config.yaml
norm_place: "pre"
positions: "learned"
attn_scale: 0.177
tie_embeddings: true
init: "uniform"
init_std_o: 0.00539
decay_fraction: 0.652
steps: 7303
MLP neurons of a small language model. Each row is named by its layer, matrix (up: input weights) and neuron, and shows model dimensions 96-159. Each number is 128 + 32 x the weight over its row's rms, rounded and kept within 0 to 255.
Before each neuron's rows, "fires on" lists the tokens most often at its 100 highest values on Wikipedia text that the model never trained on. A number after a token or word is its count.

fires on: " " 88, " to" 4
L14.up358 [130 135 123 123 166 111 150 166 130 127 126 126 174 153  98 148 125  94 120 147  83 168 116  63 145 142 132 127 130 110 110 186 142  98  93  51 167 128 113  71  67 124 111 118 180 146 157  87 121 114  86 136  87 103 105 128  96 160 102 144 124  68 151 134]

fires on: "i" 34, "t" 9, "es" 8, " " 5
L14.up610 [118 121 150 153 127 152 161 101  84 163 151 114 102 169 127 150 168  99 131 132 150 166 171  77 110 125  94 121  82 112 123 104 154 133 127 144 155 144  95  66 125 166 147 136 111 105 197  88 114  82 112  71 118  88 142  99  97 125 101 164 128 151 196 120]

fires on: "rit" 69, "ild" 19, "et" 12
L4.up122 [103 143 118 127 105  95  89 194  68 138 123 127 238 135 120 115  95  70 153 132 109 111 154 103 185 133 136 143 114 139 123  71 150  96 117 155  86 151  92 122 109 160 127 119 131 145  69 119 172 151  90 129 176 202 139 105  68 139 135 148 255 118 140 201]

fires on: " s" 95, " S" 5
L14.up99 [ 87 182 136 122 110  91 148 160 151 170 173 117 162  83 108 100 126 175 142 173 101 142 154 142 110 108 138 141 119 104  95 151 111 135  84 107 108 201 140 117 156 124 122 115 136 113 117  89 101  47 155 135 121 108 113  89 138 113  95 184 115 131 110 140]

fires on: "ass" 62, "oth" 37
L4.up651 [115  95 149 111 115 130  62 167 105 138 173 144  74 107 120  97 129 130  71 132 101  88 153 189 122  97  93 122  95 124 108 142 134 112 131 181 162 112 109  99 179 102 130  99 123 102 133 155 109  91 200 154 147 113  88  79 149  80 135  97 143 151 161 135]

fires on: " of" 16, "ter" 12, "s" 11, "er" 11, "ren" 9, "ce" 7
L8.up451 [ 76 111  62  94 149 104 105 159 147 123 143  90  88 105 146 116 104 130  65 161 135 144 139  63 142 138 178 130 126 110 135 139 138  49  71  92 138 111  92 143 137 161 142 142  89 184 180 148 149 105 155 145 136 110 148  92 128 128 107 125 150 145 162 121]

fires on: "am" 46, "–" 23, "oc" 9, "land" 6, "C" 6
L4.up683 [123 140 149 224 118 104 113 147 194 149  98 158 165 134 128 153 105 157 131 116 105 115 147 116 149 136 123 144 155  94 133 145 130 174 135 105 137  76 130  95 157 101 143 108  90 139 116 105 164 108 126  85 144 107  95 143 169  48 120  81 158 157  72 137]

fires on: " s" 24, "ass" 19, "ord" 8, "ors" 5, "en" 5
L14.up680 [167 100 123 178  99  58 158 110  62 118 166 142 140 119  73 120 129 143  85 177 103 145 210 184 144 118 122 129  94 149 182  93 111 104 126 142  91 102  97 127 164 108 114  95 125 103 100 191 108 137 171 222 110  78 127 156 118 125 155  73 127 203 175  94]

fires on: "ed" 31, "it" 7, "ited" 5, " v" 5, "ate" 4, "ar" 4
L10.up323 [148 147 116 137  75 120  58  86 143 111 112 122 120 215 121 152 109 225 118 129  95 116 154 174  95  87 106 124 141 196 134 119 122 176  92 138 128  95 164 131  63 190 130 196  68 128 144  61 135  98  94 114 163 112 118 197 102  80 132 110 110 122 110 134]

fires on: "3" 15, "5" 11, "8" 11, "7" 10, "6" 9, "9" 9
L5.up118 [158 163 142  46 104 158 159 109 146 194 134 137 113 103  80 129 153 159 152 112 135  76 184 160 116 185 122 126 132 128 100 129 124 142 117 127 151  93 136 119  94 155 172 170 139 175 148 116 158 182 147  74 180  51 138 144  95 155 113 138 134 120 145 160]

fires on: "all" 25, "ied" 23, " at" 13, " their" 6, " b" 5, "ind" 5
L3.up341 [115 102 130 148 135  86 115 125 146 139 116  82 120 120  55 163 189 158 139  99  92 180 151 166  83 136 135 124 145  89 121 167 110 106 176 123  94 113 105  72 113  29 132 109 121 168 128 141 117 140 121 184 118 158 123 137 110  97  98 169 139 123 164 171]

fires on: "C" 18, "ween" 12, " when" 10, " which" 9, " from" 8
L3.up169 [116  97 128 110 127  75 152 137 190 114 118 133  79 130 105 116 138  97 119 180 138 208 111 120 127 137 129 132 124 163 119 130 130 115 115  79 163 163 169 120 139 128 152 151 146 171 164 168 105 127 119 123 152 193 128  96 139  91 140 191 142 104  71 142]

fires on: "s" 32, "a" 13, " of" 9, "le" 8, "on" 6
L8.up603 [133 172 111 161 118 109 140 133 166 132  69 170 136 151 124 148 123 134 157 123 157 136 116 114 123  58 130 106 120 107 179 108 149  61 123 182 143 104 120 119 100 107 135 135 174 173 161 141 104  76 128 127 149 133 109 192 125 111 129 145 107 139 139 129]

fires on: "ic" 68, "ric" 14, "ian" 12
L6.up139 [123 201 161 137 114 183 119 143 112 110 141  90 138 143 186 102 142 115 109  87 137 182 145  96  87 113 149 129 100  99 174 126  82 120  71  80 104 129 138  73 147 137 168 163 198 127  86  58 175 163 138 142 167 142  99 112 155 103 136 120 148  84 168 143]

fires on: "d" 22, "on" 22, " Con" 11, "n" 8, "t" 6, "p" 6
L6.up57 [169 118  85 160  97  98  87 111  96 121 114 117 158 145 203  71 157 150 136 160  94  96  93 167 103  65  84 132 166 144 155 129 147 112 146 126 140 128 158  93 133 139 124 132 122 109 142 149 102 142 172 115 131  82 100  85 138 104 151  84 123 223 149 144]

fires on: "S" 26, "." 24, "t" 19, "w" 11, "it" 8
L8.up530 [133 160 139  79 128 191 130  90 144 174 108  94  96 107 138 182  77 122 101 116 129 127 171  57 165 149 103  93 139 122 137 150 109 142 143 171 140  95  98 103 170 105 155 109 176 157 125 129 129  62  83 112 167 157 135 128 156 107 166  67 167 102  91 141]

fires on: " " 68, " |" 5
L13.up321 [110  88 145 143  78 130 178  67 118 190 131 129  91 147 153 108 140 153 160 112  96 107 149  80  87 129 124 155 136 131 130 122 140  75 137 146 120 157 142 115 108 155  80  65 139 151 194  99 126  97 125  90 115  67 142  83 122 154 115 161 145  92 117 196]

fires on: "al" 67, " pl" 10, "ational" 6, " sp" 4
L6.up279 [157 120 127 172  48  79  87 131 122 144 185 141 114 124 201 202  65 110 109 129 138  74 129 104 107  99 146 139 143  81  64 155  97 156 102 150 118 151  92 134 124 124 148 189 179 111 114 120 161  84  93 131 108 137 149 139 182 132  99 111 120 188 100 141]

fires on: " un" 18, "19" 18, " med" 5, "ud" 5, "ter" 5, "rit" 5
L15.up23 [169 130 159 154 164 115 168 128 165 107  83 122  78 183 102 121 121 173 112 175 166 100 157 158 204  66 118  87 110  81  87 140 146 133 173 104 121  95 118 160 139 114 106 174 114 101 132 114 141 100 170 121 131  85 144 146 113 130 105  54 146  78 157 167]

fires on: "in" 39, "p" 13, " |" 10, "d" 7, " v" 4
L12.up476 [130 115 112 168 129  95 110  93 152 131 120 146 163 128 103 103 106 164 130  76  82 117 189 113 163 124  96  87 110 133 120 103  82  95  86 183  65 167 139  96 115 139 134 153 207 203 162 111 136 113 167  96 112 134  70 116 186 133 182 125 106 107 167 158]

fires on: " not" 30, "an" 11, "ow" 7, "ever" 7, "ot" 7, "ely" 7
L10.up352 [ 70  91 156 135 114 180 132 107 119 127  78 131 145 144 132  76  80 166 116 117 147 122  92 103 156 107 101  84  95 132  89 133  92 120 153 169 103 101 139  99  65 123 133 133 172 128 173  98 113  94 127 150  55 114 136 155 152 138 117 148  91 166 138  64]

fires on: "s" 23, "ers" 14, "m" 14, "es" 9, " S" 5, " s" 5
L15.up355 [140 150 150  97 116 120 135 155 182 152 161  67 124  54 183 116 197 153 108 118  90 158 165  71 128 105 136 151  87 149 136 108 108 164 114 165 126 151  91  40 148 110 132 101 168 120 164 199 176  96 131  80 125 113 119 163 166 189 106  99 100 134 110 137]

fires on: "-" 15, "\n" 13, "e" 10, ")\n" 9, " " 7, " Sh" 6
L15.up56 [180 108 122 174 133 147 127 145 173 111 112 101 189 121 123 103 135  96  85 129 104 103 123 120 132 129 165 133  97 127 109 147 127 115 123  90 140  59 124 127  76 132 122 150 159 189 179 145 184 107  91  89 105 135 127 158 105 123  65 127 120  25 141 128]

fires on: "r" 13, " comp" 10, "p" 8, "che" 7, "ag" 6, "ge" 6
L15.up296 [125  83 126 215 141 136  84 111  30 171 131 125 127  76 123 109 142 167 148 133 149 105 114 157 129 124 123 112 194 110 117 136 109 162 118 109 114 108 201 107 140 128 128 116  83 134 139  78  79  96 139 118 111 136 194 158 150 173 115  81 102 109 167  95]

fires on: " s" 40, " K" 19, " was" 6
L15.up31 [159 129 142 119  68 186 165 121 158 122 196  84  94 138 136  63 164 113 141 147 107 200 137 161 128 124 108 112 112 168 151 170  97 196  64 153  89 178 142  55  58 173  88 121 150  96 159 185  98 145 114 140 139  96 160  85  97 141 131 162 119 120 124 165]

fires on: "ar" 29, "or" 11, " C" 10, "ory" 7, "ed" 6
L10.up160 [104 103  88  92 103 142 145  92  99 145 133 124 160 179 161  85 164 135  95 160 114 120 148 144 112  63 104 114 116 143 139 145 112 177 112 158 170 149 139 121  89 166  93 135  88  74  92 138 140 113  81 148 126 125 139 168 143 117 126  89 155 209 125 149]

fires on: " J" 30, "8" 15, "9" 13, "5" 12, "M" 7, "4" 5
L8.up59 [ 76 188 125  75  74 125  85  91 131 175 143 117 198 117 101 100 173  87 170 110 133  98 213 116 127 137 129  94 128 119 117 108  82 171  64 192  95 111 190 167 183 164 141 148 115 153 156 160 148 134 130 132 152  96 111 103 109 168 197  95 146  62 129 161]

fires on: " R" 22, " r" 11, " pl" 9, "p" 7, "l" 5, "anc" 5
L12.up667 [180  95 194 114 109  90 106  68 152  86 132 131 138 181 158 108 151 145  78 179  60 123  84 143 106 146 115  85 181 141  83 156 138 154 135 124  87  61 145 184 125 175  85 106 142 110 136 132 200 118 155 148 218 158 182 109 112 129 128 129 182  99 160 157]

fires on: " at" 51, "emb" 25, "on" 11, "ach" 9
L5.up496 [134  89 167 156 132 141 170 111  91 122 107 146 162 139 164 111 198 128 127  95  70  75 188 111 141 141 148  98 112  97 158 129 149  86 144 165 122 159 125 111 155  67 120 195 145  82 100 124 118 152 162 103 173  97  74 116  92 138 115  74 110 168 171 170]

fires on: "ed" 19, "ent" 17, "ight" 13, "ated" 8, "at" 7
L13.up116 [117 148 110 138 118  95 141 107 116 118  50 154 155 147  94  75 103 141  77 136 170 150  90 159 131 121 145  87 104 147 102 134  98  98 133 131 131  87 139 197 146  90 142 124  95  56 135  89 112  95 171 101 143  81 139  83 143 118 107 163 116  96 169 109]

fires on: "d" 19, "f" 16, "i" 7, "g" 6, " f" 5, " August" 5
L13.up146 [128 150 132 141 145  85  54 135 100  92 121 150 101 134 115 151  54 121 141 177 145  86 117 104 127  99 119  59  99 148 187 145 107 121 132 166 149  82 138 111 112 182 133 142 117 127 138  96 181 181 111 140  77 156 180 128 116  86  70 131  79 120 175 174]

fires on: " st" 29, " St" 28, "oc" 6, "il" 5, "–" 5
L15.up148 [132 114 169 172 100 137 157 123 168 109 136 157 142 128 112 124 151 126 135  95 111  76 108  63 121  94 161 129 148 119 152 120 109 167 133  85 185 129  45 110 148  99 124 161 123 136 105  83 146  35 142 139  85  95 108 156 112 103 152 112 100 160  56 147]

fires on: "y" 20, "ir" 17, "s" 11, "3" 8, "on" 6, "er" 6
L12.up238 [115 184  66 100 134 132 106 168 107 114 101 101  79 102 171  78 137 154  60 150 137 130 118 161 116 142 166 157 155  75 113  68 108 130 142 106 125 105 127 114 177 136 127 168 117 153 112 183 175 115 147 139 114 154 130  76 163 150 119 135 136 120 120 106]

fires on: "or" 20, "i" 12, "el" 12, "es" 9, "s" 8, "ad" 8
L7.up751 [121 135 127 116  78  64 142  94 149 155 113 190  99 147 192 109 160 214  92 171 168 178 167  43 126 115 104  97  98 146  68 122 111  91 105 159 105 161 130  93 135 111 122  92 162  73 135 147 107  98 135 133 103 112  96 137 155 160 133 152 100 114  73 134]

fires on: " other" 48, "ish" 30, "ian" 7, " American" 6
L4.up747 [130 157 166 133 104 156  61 108 152 189 118  89 188 143 123 118 141 127 132 130 158 193 132 123 103 126  55 134 141 113 148 156 119 122  97 158  89 169 108 107 139 140 105 186 112 136  88  71 173 137  87 153  88 158 146  94 148 183 130 118 158 100 166 174]

fires on: "\n\n" 26, " J" 16, " F" 11, "F" 8, " f" 6, ")\n\n" 5
L14.up392 [114  76 135 113 135 159  68  71 141  78 114 139 125 108 111 144  56 164 120 134  96 136 180 121  55  55 155 104 168 114  92 139 159  91 138 141 117 156 132 122 184 183 191 153 177 199  74 112 166 132 118 104 137 128 113  82 117 110 159 167  75 115 170 126]

fires on: "at" 58, " time" 12, "rans" 9, "ong" 7, " sup" 5
L5.up343 [140 160  74 122 114  93 175 122  56  90 157 140 153 163 121 124 139 120 142 150 125 126 168 121 132 110 127 174 159 137 137 191 205  65 147 149 149  21 136 105 147 119 109 124 136 139  85 188  95 117 205  97  98 162 105  96 117 149 129 166 131 158 155  74]

fires on: " sp" 36, " Sp" 33, "ro" 31
L3.up271 [ 91  94 157 151 129 150 148 127 159 192 119  75 130 117  82 159 136 117 119  63 124 145  78 156  59 136 155 100  99 134 118 149 106 126 117 119 148 135  58 103 167  99  98 165 138 178  89 173 141 160 142 161 121 139  74  86 133 162 163 117 158 160 150 185]

fires on: "ur" 64, "ors" 25, "form" 10
L4.up382 [128 185 148 109 126 177 178  71  83 117 142 168 106 129 131 113 145 143 115 102 138 134 134 104 173 140 169 138 163 109 155 142 120 101  99 152  99 134 142 156 172 155  90 170 130  69 139 152  98 111 170 123  99  72 145 177 160 199 102  72  90 160 150  89]

fires on: " A" 20, " New" 11, " L" 8, " R" 8, " Pro" 7, " S" 7
L8.up602 [ 93  96 132  94  92 129 102 159 166 145 110 143 135 170 143 151  98 172 144 190 163  87 116 116  79 191 163  82 133 121 126 157  85 148 119 141 195  87  81 139 195 161  95 139 129 144  82  82 206 140 146 119 143 123  98 143 110 116 146 133 156 105 141  96]

fires on: "v" 15, "end" 10, "b" 9, "e" 8, "id" 8, "m" 7
L12.up204 [ 99  79 168 139 117 133 127 144 152 113 190  78 110 140 146 214 130 141 145 114  90 135 124 194  56 130 137 118 100 153 116 123 146 158 114  86 129 131 112 129 145 194 123 110 118 118 109  87 116 166 139 100 179  66 142 175 100 184 143 150 128 129 151 168]

fires on: "k" 13, "n" 11, " on" 11, "ak" 9, "on" 6, "," 6
L5.up347 [177 134  96 110 158  98 140 145 141 141 130 160 104 117 141 151 135 131  70 112 173 163 120  52 145  99  75  92 161 119 137  61 148  93 111  56  97 198 116 124 141 157 139 119 123 171 119 167 134 152 155 134 131 102  99 129 101 142 153 138 114 131 125 159]

fires on: " d" 36, "il" 15, " s" 5, " c" 5, " in" 5
L14.up655 [148 156 175 104 127 148 159 132 143 123 187 112 127  95 131 139 130 174 122  79 143 147 135  61 140 119 102 149  75 128 172 173  88 148 163 103  67 160  93 111 129 111 169 118 189 141  95 116  42 125 115 182 149 138 134  99 152 144  97  95 175 122 114  98]

fires on: "n" 30, "ar" 21, " (" 15, "p" 10, "in" 8, "al" 6
L6.up188 [146 121 125 146  85 137 130  91 157 127 138 108 150 155 143 149 107 153 180 163 101 132 120 228 100  92  75 128 149 131 104  92  88 114  83 135 137 149 130  65 109 120 154 108 169 171 194 170 123 131 104  96 161 125 121 103 163 134 144 132 133 174 183 167]

fires on: "est" 22, "at" 13, "her" 10, "3" 7, "°" 6, "8" 5
L7.up346 [123 168  84 164 114 118 111  96  97 167 145 148 118 120 144 157 145 155 111 134 198 165 140 137 133 111 105 173 188 123 134 103 172 117 160 113 175 158 144 116 172 128  90 144  75 157 110 100 157 113 127 149 129 105 124 134  83 107  84 150 172  88  75 120]

fires on: " s" 49, " D" 22, " B" 16
L15.up136 [ 65 156 202  94 123 131 209 189  91  92 150  93 133  93 155  91 129 129 118 139 100 158 148 137  79 147 132 125  99 107  82 179  96 131  87 130  99 120  97 122 157 188  89 107 121 107 178 165 115 112  78 164 128  44 128  95 124 214 135 127 129 169  97 124]

fires on: " cont" 52, "att" 25, "ass" 23
L4.up697 [ 80 141 104 120 119 153 113 114 107 130 152  87 124 152 133  77 147 160  62 133 152 109 156 108 156  91 191 165 120 108 121 138 142 113 144 170 141 129 153  99 133  74 156 144 145  99 158 179 110 102 198 154 205 123 164  64  80 125 110 126 132 141 132 128]

fires on: " of" 38, "oin" 13, "on" 7, "ity" 5, "ound" 5, "ublic" 5
L7.up396 [ 99 164 117 136 110 202 105 149 192 168 160 126 144 135 134 127 106  81 138 142 113 140 113 121 104  90 121 123 165 142 132 117 142 177 167 147  79  87 217 105 141 111 195  81 161  68 115  97 148 126 149  96  59 178  71 122 119 151 117 124 122 137 133 104]

fires on: " at" 100
L3.up6 [116 139  74 150 130 101  84 135 137 129 104 133 122 133 110 135  85 176 176 153 111 160 131 113 112 125 235 110 144  93 140 105 137 124 140  96 146 195 123 104 148  73 157 143 101 163  90  76 127 156 158 119 157 139  76 135 106 170  87 129  58 133 177 171]

fires on: "ult" 61, "ire" 37
L3.up526 [138 129 115 123 117  70 181  96 114  61 162 129  84 107 130  98 150 105 160 158  99 142 156 104 152 154  44 104  93  59 152 102 150 134 123 124 130 133 143 170 168 143  79 174 157 132  86 133 104 104 169 101 105 130 128 118 146 160 193 168 152 131 125 170]

fires on: " |" 21, " -" 14, " –" 14, "ent" 9, "ac" 8, ":" 7
L7.up659 [ 99 157  71 112 164 119 125 145 130  84 123  78 129 107 119 168 129 123 163  82 150 142 157 124  88  38  72 111 136 105  84 190 123 144 116 120 130  88 129  74 118 142 145  76 188 159  61 111  98 200 131 128  93 124  86 199 152 109 135 148 130 131 142 133]

fires on: "g" 23, "re" 14, "as" 11, "e" 7, "ev" 7, "ge" 5
L7.up351 [139 155 129 124 141 129 123 160 210  85 161  96 107 174  92 157 105 152 105 115 163 153 131 118 106 117 188 121 162 168 109 151 183  84  77 101 119  99 145 148 111 118 121 103 133 111  80 101 115  74 108 154 144 173 118  98 162 184 142  96 153 137 135  59]

fires on: " in" 54, " under" 10, "n" 5, " was" 5, " serv" 4, "," 4
L15.up326 [127 174 107 132 175 151 163 147 126 133 171 170 101 154 144 120 123 175  79 201 171 123 124 111 132 125  76 117 123 103 154 158 136  73  96 133  99 159 124  98 156 197 112  79 150 165 161 171  92 139 147 157 109 129  85 134 103 168 147  42 121  30 116 147]

fires on: " m" 34, " =\n\n" 16, ":" 6, "'" 6
L10.up593 [115  85 116 130 123 150 173  66  78 119 124 144 147 111 112 113 154  45 153  75 148 130 168  90  98 140 120 125 115 135 131 182 141 124 130  65 112 167 109 150 144 158 106 170 132 144 169 126 118 119 132 150  75 130 138  79 114 170 158 184 170  96  90  78]

fires on: "," 32, " New" 8, " R" 7, " John" 6, " M" 5
L7.up523 [129 124 139  90 154 115 121 132 154 190 120  97  99 170 183  88 128 125 133 128 115 110 141 179  96 191 235 117 159  67 131 131 113 163  94 150 172 179 148 158 125 144 100 118 157 134  96 100 131  72 118 112 131 114 114 138  94  96 143 148 149 126 156  84]

fires on: " m" 51, " s" 30, " g" 10, " S" 7
L15.up662 [188 203 100 142 199 103 126 138 143 167 221 126 142  96 133 125 137 157 204  85 126  92 126 193 126 107  84 152 130 146  90 134  85 188  71  95 137 182 133  97 173 141 124 173 150 103 172  67  74  93 153 166 137  98 136  96 138 127 122 175  94 144 135  86]

fires on: " at" 100
L4.up54 [101  78 169 142 116  85 130 136 167 161 155  99 131 171 132 138 110 157 156 113  46 118 160 111  91 183 168 102 113 136 180 118 110  83 107 152 122 192 106 107 168 101 173 174 158 143  95  57 159  81 162 149 112 159  89 142 104 160 122 102 114 116 180 174]

fires on: "te" 13, "it" 11, "un" 9, "or" 8, "m" 8, "e" 7
L8.up73 [122 131 113 142 160 148 157 104 118 134  95 133 119 123 165 168 188 148  68 126 113 136 175 141  97  83 138 119 126 173 185 155 109 195 145 126 103 102 149 121 166 115 100 130  96  80 128  85 123 118 183  69 146  69 126 133 119 120 173 153 150 152 130 125]

fires on: "ment" 27, "ant" 11, "end" 9, "erv" 6, " season" 6, " to" 5
L7.up673 [130 113 128  97 120  83 103 105 114 134 108 152 183  95 119 159 149 190 108 124 151 174 131 142  83 166 123 125 118  95 164 114 122 178 149 198 157  85 146 119 133  97 128 137 131 106 175 110 126 156 151 135 161 161 152 188 177 125 152 154  93 125 138 113]

fires on: "o" 34, "ro" 12, "or" 10, "id" 8, "ra" 5, "he" 5
L10.up701 [153  91  86 105 131  77 148 115 149 142 124 204  97 126 130 115  86 116  80 117 137 162  97 140 163 176 165 111  92 134 158 138  85 117 126  66 139 112 119 121 210 118 117 132  87 142 133 119 117 118 111 150 119  96 139 102 191 112 193 172 185 119 147 144]

fires on: "ant" 12, " cl" 11, "e" 10, "ir" 7, " Ar" 7, "ous" 5
L12.up220 [172 126 137 114  81 164 124 146 109 136  69 161  61 137 128 126  80 177 112 176 135 169 163  96 119 114 159  59 129 150 168 156  52 112 111 144 107 169 157 122 145 159 112 133 147 150 103 153 176 134  79 127 156  95 147  96  71 125 218 112 107 166 157  97]

fires on: "ter" 29, " pre" 24, " sup" 14, " cons" 12, "ters" 10, "rans" 6
L3.up385 [126 107  44 154 129  90 185  52  79 128 130 148 103 116 121  90  98 116 175 161 159  70 167 129 143 116 135 140 155 117 201 154 109 110 155 118  69 151 101 168 143 110 133  91 185 162  85 176 140 151 156  76 127 161 115  71 136 198 130 155 152 158 153  93]

fires on: " sup" 42, " pre" 29, " e" 17, " sub" 6, "ult" 4
L4.up590 [130 156  82 185  77 101 170 126 141  75 132  84  87 119  96 145  79  88 149 196 104 159 154  92  82 125 118 106 131  35 193 132 102 122 122  97 146 154  93 173 129 122 169  82 143 148  79 156 195 114 139  83  80 177 176  86 229 150 155 124 134 151 153 116]

fires on: "ot" 53, "ber" 37, " sp" 7
L4.up565 [137 131 126 156 130 143 118 123 169 116 147  94  82 137 118 172 129 152 180  62  66 142 125 156  64 169 167 151  25 129 156 126 129 168 121 149 101 149 144 103 152  72 107 148 102 192 132 122 134 166  91 126  68 158 118 159 113 115 135 130 148 159 150 167]

fires on: "est" 27, "m" 14, "e" 10, "uch" 7, "ion" 5
L14.up421 [161  87 129 137 163 146 184 115 170 144  99 115 135 169 152 153 110 135 115 127 167 100 116 169 114 118 141 121 117 169 176 160 143 147 151  87 151 100 130 138  87 198 108 114  65 128 128  78 143 157 131 102 163 105 138 151 160 102 155 141 107 108 131 164]

fires on: " bet" 29, "eat" 28, "duc" 25, " th" 6, "anc" 5
L3.up559 [173  72 185  81 126 127 110 182  77 105  82 142 150 103 120 168  88 158 109 120 113  91 151  53 166 119 136 114 122 202 160 151 111 131 119 157 164  73  94 152 144 131 186 164 123 145 132 164 104 147 144 171 179 157 174 101  74 124 163  75 122 129 130 118]

fires on: "ther" 16, "ff" 14, "ish" 14, " of" 7, "ain" 5
L7.up399 [ 83 168 129 127 135 177 100 165  87  75  97 138 151 151 157 176  78 115 163 109 152 153 150 150 110 130 128 122 128 128 170  98 140  78 109  66 137 125  63  86 125  90 185 114 132 180 147 111 139 126 152 158 119 110  99  92  70 116  93 174 200 109 129 111]

fires on: " " 22, "ing" 14, "l" 12, "s" 9, "m" 7, " R" 5
L14.up505 [164 116 104 103 100 102 172 120 158 118 140 150 116 110 134 116 137 140  63 133 101 126  96 117  81 120 163 158 163 147 157 137 124 125 104 171 123 176 111 112 106 125 169 104 115 122 122 157 168  81 155 146  93 150  95 112 165 194 102 131  90 182 131  92]

fires on: "i" 89, "ai" 9
L3.up196 [167 125 140 193 124 129 108 112 109 110 131 127  68 101 125 156 106 122 103 133 137  49 119  88 180 219 131  98 114 114 210 130 131  90 134 209  58 106 133 145  90 129  74 135 140 133 120 153 161 198 105 114 131  87 121 151 115 119  96 131 136 147 101 166]

fires on: "\n" 29, " |\n" 15, " d" 11, "==\n\n" 9, "o" 5
L14.up446 [135 146  58 218 159 131 125 123 134 129 132 159  69  87 142 123 118 112 156 155 160 133  96 146 177 136 116  83 196 130 154 137 131 177 133  97 136 137 159  98 150 136  95 116  72  90  88  48  99 114 171 144 166 103 123 145 108 108 154 131 153 134 117  67]

fires on: "un" 21, "s" 8, "0" 8, "ory" 5, "le" 5, "ran" 5
L7.up362 [108 188 110 137 133 160 126 128 106 201  73 147 132 119 101 160 103 157 172 113 116 111  84 161 108 110  99 156 134 116 157 135  93 135 163 234  95  83 149 130 160 122 108 184  92 186 146 108  91  85 122  99 111 113  98 162 135 127 178 115 116 116  80 118]

fires on: "an" 31, " |\n" 25, "id" 6, "ar" 4, "aj" 4, "\n" 4
L14.up254 [181 105  88 176 135 149 136 126 138 146 167 136 118 141 117  94 108 152 174 196 180 114 115 112 148 130  98  64  80 135 141 126 149 119 140  88 124 122 150 141 103  92 124 169  95 114 125  87 100 145 156 113 123  94 166 134 162 197 172 123 116  81 146  83]

fires on: " th" 67, "et" 20, " Th" 11
L6.up330 [171 113 144  89  87  64 138 196  83 165 102 186 148 175 134 106 175 108 120 138 131  77  86  70 172 149 122 131  56 166  86 126 173 124  78 134 152 140 119 116 166 140 158  94 150 129  85 154 144 149 126 142 170 133 175 126 121 113 148 104 162 104 142  95]

fires on: "j" 18, " R" 13, "anc" 11, "ing" 10, " r" 9, "duc" 6
L10.up231 [154 144 168 126 126 102 160 112 139  86 101 148 131  83 125 154 108 144  97 121 149 108 120  71 108 130  95 103 199 106 115 143 134 169 154 153 135 107 104 162 131 122 151  83 130 171 152 105 172 113 173 174 169 186 204 149 100 137 150 134 172 187 151 136]

fires on: " e" 40, "\n\n" 26, "==" 15, ")\n\n" 13, "ab" 6
L4.up114 [115  70 111 144 129 113  96  58 143 120 137  84 107 101 117 164 119 162 107  75 126 134 171 192 116 128 132  77 122 122  85 195 147  92 115 186  69 133 108 155 146  91 147 124 138  88  81 102 155 132 157 133 144 109  96  78 122 129 167  99 110 173 180 146]

fires on: " med" 13, " or" 13, "oc" 11, "ed" 8, "ber" 7, "t" 6
L15.up551 [135 194 121 119 183 118 152 165 173  69 115  73 153 127 146 145  54 102 150  51 112 151 111 134  78 161 105 109  74 105 161 130 146 173 169 173 114  96 114 139 123  51 159 135 105 125  91 154 117 109  90 169 149  56 122 173 119  81 103 131 169 129 149 133]

fires on: "m" 18, " on" 12, " –" 10, "ot" 8, " -" 7
L7.up158 [113 109 120 189 124 158 132 194 154 110 118 124 127 156 146 109 147 137 111 145 144  72 188 124 114  73 105 115 100  63 106 197  83 125 126 179 106 101 137 153 132 154 121 186 166 117  78 108  93 207 116 163  67 116 101 164 233 126  76 179 106 147 141  95]

fires on: " |\n" 63, " (" 17, "\n" 9, "===\n\n" 7
L15.up584 [190 136 153 160 107 102  95 144 107 134 129 180  91 113 135 150 109 118 174 159 126 133 103 117 176 134 125  92 116 111  67 150 149 135 101  82 115 133 140 112 134 115 124 167  55 108 170  95  74 147 136 175 101  95 146 107 124 152 129 120 159 120 124 111]

fires on: " qu" 17, " Com" 17, " im" 12, "om" 10, " V" 8, "ip" 6
L14.up239 [ 74 114 113 132 103  33 125 104 131  75 145 135  96 139  93 144 125 131 126  86 106 157  92 147 106 140  79 158 123 108 156  71 186 218  42  95  92 130 183 149 139 117 116 169 118 119 113 141 132 124 125 113 174 119 126 114 167 110 174 145 134  66  87 154]

fires on: "ound" 26, "oc" 14, " season" 13, "ant" 11, "2" 6, " team" 6
L7.up513 [129 139  69 127 148 121 103  47 115 142 122  92 179  96  69 119  76 154 109 189 179 147 133 176 119  89 155 101 131  78 218 165 106 142  72 173 152  93  90 116 161 101 184 133 107  99 149 128 166 150 133 164 150 145  80 102 183 116 176 103 113 144 147 142]